config.toml
norm = "rmsnorm"
positions = "rope"
parallel_block = false
init_std_qkv = 0.0314
optimizer = "muon_variant"
lr = 0.0168
MLP neurons of a small language model. Each row is named by its layer, matrix (gate and up: input weights; down: output weights) and neuron, and shows model dimensions 96-223. Each number is 50 + 15 x the weight over its row's rms, rounded and kept within 0 to 99. A neuron's up and down rows have the sign that makes its largest values positive.
Before each neuron's rows, "fires before" lists the tokens most often just after its 100 highest values on Wikipedia text that the model never trained on.

fires before: "|", "|---|---|---|---|---|---|\n", "|---|---|---|---", "n", "|---|---|---|---|---|\n"
L2.gate576:55 46 53 55 38 46 07 39 66 47 35 60 46 30 45 61 58 28 67 79 47 35 45 19 67 93 56 56 51 64 63 62 36 49 62 43 37 58 90 35 36 31 80 15 39 44 37 63 45 50 41 31 62 61 49 57 52 56 47 71 54 46 86 64 58 78 46 47 39 25 50 48 56 41 42 38 26 34 51 31 49 19 55 61 39 64 32 68 62 47 59 47 51 69 65 63 61 54 72 41 70 50 71 33 68 41 37 44 58 64 41 55 25 33 51 62 86 43 55 60 49 42 34 56 47 41 47 31
L2.up576:35 60 64 34 23 38 56 23 42 57 57 65 42 50 08 75 66 31 42 51 61 54 70 82 67 65 38 70 59 51 58 66 46 31 69 54 38 42 36 62 31 50 44 50 51 58 32 51 60 67 50 50 70 58 55 46 35 44 37 39 24 88 29 50 37 84 58 59 52 50 62 68 50 60 64 44 54 51 50 33 47 58 71 40 46 35 74 47 66 58 53 43 25 67 97 70 48 08 57 72 76 60 44 52 56 43 39 61 51 36 55 69 51 50 51 28 40 48 38 53 43 32 57 89 56 58 60 41
L2.down576:65 51 57 09 51 84 45 28 51 69 65 42 58 59 52 51 42 51 56 51 49 62 15 52 71 47 48 67 33 51 77 83 43 61 45 44 50 77 69 31 62 40 45 82 73 31 64 51 69 59 43 26 70 68 73 67 45 52 50 38 74 34 75 70 48 60 36 55 51 52 45 42 37 59 54 67 49 35 51 45 34 52 38 50 13 38 44 62 36 42 54 41 24 44 53 74 50 47 67 57 60 73 35 37 48 35 21 52 50 49 37 58 46 30 69 30 49 36 45 29 41 63 47 46 32 24 47 24

fires before: " ", " J", " Died"
L2.gate190:40 52 52 38 67 74 55 58 30 26 43 44 52 32 61 59 44 50 50 37 31 47 74 57 47 28 33 53 55 73 28 53 69 42 66 65 50 71 46 76 57 57 44 88 37 35 43 51 64 20 62 39 33 45 43 74 41 45 15 43 67 31 54 47 64 39 79 28 30 37 22 63 26 38 50 42 65 58 36 51 47 54 41 49 50 49 73 38 33 41 48 51 23 49 54 51 37 32 44 52 70 68 62 56 44 31 37 84 74 36 07 59 43 50 45 39 41 42 79 47 20 63 49 48 40 69 30 65
L2.up190:35 45 27 57 38 35 69 41 57 47 40 65 61 34 68 59 48 75 59 78 47 29 49 65 40 30 56 67 57 57 23 33 46 51 56 34 45 60 69 48 54 49 48 32 48 62 99 35 43 42 36 65 61 65 58 54 32 20 53 52 59 54 36 54 38 51 26 32 51 53 44 53 50 33 45 33 40 40 74 48 18 69 68 49 43 72 91 47 67 32 51 38 63 60 57 29 15 27 84 52 48 38 35 50 54 46 45 62 27 27 41 48 47 61 41 88 62 55 86 44 17 28 21 59 48 42 65 70
L2.down190:59 51 78 50 75 61 69 68 40 41 32 71 35 56 50 79 51 65 32 42 56 34 46 32 25 47 55 58 47 39 39 36 37 61 59 55 39 57 39 44 57 60 50 33 35 66 78 46 39 33 49 58 20 48 40 71 58 50 37 31 74 41 61 40 48 63 71 52 66 46 44 52 50 41 87 66 84 35 20 45 33 50 27 34 66 37 73 70 60 59 63 20 30 44 46 69 42 48 39 29 64 45 62 71 60 73 39 25 24 29 43 67 64 39 35 36 52 33 64 66 69 39 35 41 66 55 46 43

fires before: " ", " −"
L2.gate232:29 63 56 67 39 38 32 60 57 53 60 76 55 27 65 43 46 25 63 40 40 64 28 34 70 29 16 23 82 51 38 27 56 33 55 44 47 49 36 56 43 71 45 60 65 53 56 42 18 43 34 44 34 41 45 38 35 51 70 44 37 70 19 69 70 50 60 43 52 64 40 26 42 48 70 40 43 59 33 58 56 32 46 25 49 42 60 44 54 61 66 51 35 61 55 58 32 29 20 38 54 63 78 64 65 48 36 73 87 32 47 54 63 72 52 48 18 59 59 61 60 60 50 56 48 75 52 47
L2.up232:40 52 48 55 33 50 43 49 60 61 69 66 56 37 56 36 52 48 70 38 17 41 59 43 34 52 28 32 73 43 27 29 62 35 53 52 40 67 47 46 22 63 17 81 37 53 36 53 18 46 46 47 33 42 63 45 41 35 23 47 36 75 23 52 45 43 65 26 38 53 55 42 43 52 59 26 43 62 53 62 34 47 50 21 61 38 30 44 66 63 62 61 45 68 41 70 02 45 26 47 46 57 65 49 52 40 46 85 68 37 54 35 58 55 59 66 28 52 65 56 57 55 36 34 33 61 51 55
L2.down232:35 58 51 34 55 87 41 48 52 13 48 47 36 61 45 55 77 39 73 56 64 42 39 68 48 29 44 57 56 32 32 44 71 14 81 47 36 49 54 70 39 81 72 51 65 39 32 39 93 71 62 37 32 14 54 46 61 60 56 16 50 30 64 49 50 38 60 46 42 58 43 42 51 29 50 55 23 51 57 58 47 48 58 39 57 56 65 46 47 47 63 42 72 47 64 58 56 44 54 56 49 76 44 71 57 77 51 68 56 64 60 59 67 51 34 51 52 55 65 56 49 60 58 27 39 48 47 49

fires before: ","
L6.gate4:21 39 33 63 26 52 68 52 33 88 81 56 70 72 38 80 58 33 39 55 60 60 68 57 72 46 52 53 43 25 47 43 31 36 43 24 24 66 46 61 52 77 58 45 38 55 44 19 41 52 50 54 41 55 64 88 60 40 54 37 80 38 55 56 61 48 48 31 45 65 46 43 63 20 37 68 42 65 48 42 38 57 43 29 44 39 48 38 41 39 49 62 53 43 20 64 59 70 65 27 47 40 69 44 61 33 50 27 73 35 39 50 50 55 37 67 57 62 67 63 53 35 54 41 86 15 61 16
L6.up4:37 56 53 47 36 00 40 58 66 23 68 45 57 71 64 49 49 50 50 69 61 62 48 56 26 57 64 86 59 60 46 51 55 38 43 60 37 60 42 70 81 61 49 63 27 73 61 55 75 31 45 54 36 58 65 71 67 14 54 68 74 32 38 65 78 70 73 45 24 23 26 12 47 26 46 49 64 69 77 57 35 63 60 45 46 51 50 35 41 47 35 51 46 32 40 54 64 63 75 51 37 62 56 32 49 27 36 33 50 50 74 47 60 47 70 79 71 69 53 49 56 47 59 67 70 61 37 51
L6.down4:39 67 54 48 64 32 92 48 62 61 67 65 51 12 41 44 70 62 59 51 23 34 32 50 70 68 32 42 18 33 39 66 38 37 50 57 39 72 32 55 58 54 37 51 59 43 67 38 49 40 61 62 79 45 20 16 43 70 46 37 53 52 84 51 37 37 41 69 57 57 25 62 75 38 64 18 57 53 50 55 57 40 39 35 28 46 54 71 89 54 32 62 63 33 38 65 23 34 43 88 89 41 45 45 32 48 62 38 36 45 53 42 34 74 50 45 33 54 29 44 45 58 45 43 50 47 42 40

fires before: "|", "|---|---|---|---|---|---|\n", "|---|---|---|---|\n", "|---|---|---|---|---|\n", "|---|---|---|---"
L2.gate796:48 31 45 29 39 57 44 43 73 56 53 80 32 55 49 51 48 47 53 50 49 78 37 42 58 54 40 57 42 49 52 45 42 37 54 50 50 64 51 54 72 24 11 45 61 25 52 65 48 75 45 34 31 38 51 57 37 55 55 56 55 43 64 77 48 52 61 42 52 72 55 60 22 68 33 39 69 42 28 42 03 49 55 53 40 75 45 45 66 57 13 25 65 41 56 31 86 37 50 38 53 23 39 38 47 52 31 22 23 52 60 39 17 69 64 45 58 45 60 60 48 76 78 44 48 50 43 42
L2.up796:57 82 43 40 40 40 33 50 54 47 47 56 70 42 31 36 31 64 48 35 46 70 39 43 65 46 67 52 51 63 48 47 11 64 66 32 55 72 33 27 42 57 37 63 56 52 41 62 74 40 50 34 53 46 58 40 43 41 63 31 49 20 49 46 86 50 04 59 55 56 38 68 43 32 49 44 88 15 50 75 48 78 27 52 94 43 60 67 65 36 43 50 22 56 64 52 72 50 40 49 94 72 53 56 58 38 42 48 35 24 50 60 49 70 67 08 46 72 68 39 58 58 56 67 64 44 33 44
L2.down796:67 43 21 34 72 45 46 54 66 77 37 38 64 53 41 73 47 61 44 41 68 44 72 57 54 24 53 71 45 68 71 39 48 48 37 59 30 81 53 29 18 52 39 38 57 48 57 74 81 71 42 27 43 71 27 70 49 62 34 56 61 40 64 57 42 52 21 47 51 49 37 48 23 49 83 62 31 48 36 46 34 50 63 77 38 48 49 53 44 54 27 38 23 58 30 27 80 47 51 38 47 40 65 64 64 31 20 44 48 73 49 67 42 26 36 54 23 36 28 48 42 54 50 62 50 51 40 46

fires before: " ", " ("
L2.gate603:41 68 58 65 26 59 37 41 50 40 59 38 34 48 42 60 51 61 62 48 51 65 48 48 75 63 46 34 56 33 62 30 78 34 49 47 70 71 41 49 41 56 42 31 61 43 60 36 48 30 27 45 71 71 53 40 40 55 58 19 69 38 47 69 52 36 09 55 52 78 65 26 55 51 40 45 35 51 59 65 71 39 05 57 35 47 40 46 45 51 61 37 52 63 37 58 09 45 38 37 24 52 57 25 63 66 64 71 33 51 66 27 28 58 59 26 71 26 33 54 24 38 46 77 58 61 44 66
L2.up603:46 59 61 34 47 69 31 44 72 48 39 67 57 35 36 44 50 46 64 37 25 40 65 49 81 41 39 59 55 42 53 12 50 65 42 77 30 52 40 37 43 63 50 82 61 62 63 43 48 48 35 54 29 34 30 64 28 53 51 43 37 40 47 61 64 43 33 41 52 72 63 21 29 47 51 73 32 64 55 27 56 53 47 91 47 50 51 51 34 64 49 37 61 73 12 55 38 43 42 36 48 81 26 25 74 47 60 65 48 62 34 43 86 57 43 60 55 45 39 55 58 77 64 40 49 72 52 23
L2.down603:46 43 39 48 34 60 42 40 61 46 54 12 49 58 39 34 49 52 63 25 61 47 42 36 49 34 51 43 46 67 37 53 52 46 57 81 47 38 46 43 12 66 32 39 51 40 32 57 42 67 52 57 68 60 61 57 47 69 71 60 53 31 53 16 42 37 82 71 59 26 30 50 43 55 54 49 96 28 57 51 52 32 47 47 48 37 39 42 19 75 12 75 44 23 45 65 60 50 49 30 41 41 43 35 65 66 54 72 57 63 51 37 36 27 30 27 36 36 56 43 65 45 48 61 28 67 32 60

fires before: "|", "|---|---|---|---|---|---|\n", " |\n", "|---|---|---|---|\n", "|---|---|---|---", "|---|---|---|---|---|\n"
L2.gate208:56 50 72 65 31 39 52 36 42 63 47 64 42 43 73 55 49 42 63 26 25 48 37 73 57 63 55 63 49 50 82 28 76 37 36 51 39 48 82 55 30 37 31 47 51 70 35 46 72 59 39 48 49 59 56 44 23 40 48 59 57 44 65 51 46 54 57 51 62 44 47 83 30 57 48 45 30 42 54 37 53 42 58 44 31 44 53 48 64 54 47 40 38 43 68 50 46 30 43 21 43 61 54 68 18 76 38 50 33 37 60 37 67 77 67 67 82 71 43 65 34 66 85 81 50 49 32 52
L2.up208:47 68 35 62 42 14 50 54 45 83 61 64 30 30 49 69 40 43 35 35 17 38 44 35 62 81 47 50 65 41 66 63 44 51 57 36 22 55 53 55 62 63 31 48 16 69 42 33 37 57 42 46 23 71 48 71 28 55 48 73 49 47 48 53 51 74 56 29 42 41 32 60 57 51 37 45 38 52 38 53 54 63 64 44 39 36 46 39 23 62 54 52 48 46 78 52 47 44 45 17 54 33 57 67 22 51 71 46 43 61 44 40 54 70 62 67 77 49 55 57 38 76 66 67 60 37 45 61
L2.down208:43 51 66 51 29 45 73 56 44 33 30 67 49 83 61 52 76 29 49 58 68 39 29 69 60 31 65 53 33 61 55 53 83 30 60 51 58 40 90 57 31 65 34 63 45 75 49 66 59 57 50 18 69 56 34 50 44 67 47 54 50 19 55 41 36 43 32 45 67 47 57 64 40 25 32 47 52 70 76 46 51 63 25 39 59 34 34 55 57 59 50 49 40 64 73 54 57 48 41 38 36 51 49 68 65 35 57 56 57 42 39 21 39 87 51 62 63 63 36 56 59 80 61 34 35 60 52 36

fires before: " ", ","
L6.gate50:51 65 37 52 24 33 71 78 35 83 67 42 49 68 57 70 55 52 42 51 51 75 51 69 43 61 88 48 45 32 36 65 39 62 87 65 81 46 49 65 51 74 64 31 71 29 75 71 49 50 51 53 48 47 54 49 56 41 53 41 66 62 35 49 36 83 75 66 51 29 28 36 47 54 40 51 66 38 29 31 57 53 27 37 42 83 50 44 60 36 16 44 44 58 54 67 25 55 86 65 60 79 63 39 44 36 32 37 48 52 56 57 46 38 48 57 31 69 40 60 52 58 46 33 71 57 62 34
L6.up50:15 54 44 49 55 70 55 38 24 41 65 37 40 47 52 38 39 36 54 42 57 39 75 46 43 34 37 60 55 57 38 32 51 78 49 46 37 61 43 49 49 53 67 65 44 58 53 52 73 40 44 35 59 32 21 59 48 40 71 69 54 57 84 59 73 92 79 74 68 36 76 55 30 22 51 44 57 53 72 53 44 55 37 43 31 13 37 28 46 53 22 69 85 63 51 46 70 49 49 23 56 48 44 50 39 51 57 52 47 59 43 43 75 32 42 51 58 55 55 46 76 34 62 43 46 55 60 34
L6.down50:65 55 53 50 46 55 14 54 71 30 69 54 65 36 43 54 58 52 51 49 50 47 67 33 47 42 51 40 81 56 43 67 61 62 53 56 23 33 61 37 34 46 42 78 26 52 22 43 19 66 53 63 52 66 68 53 54 33 49 58 41 57 45 49 11 31 58 45 33 81 51 50 45 52 65 35 57 60 71 65 41 54 74 80 43 73 65 71 32 34 52 32 43 24 49 41 48 73 40 25 15 28 62 36 30 61 72 33 52 68 54 50 42 74 67 43 21 47 56 55 57 67 37 66 39 45 41 19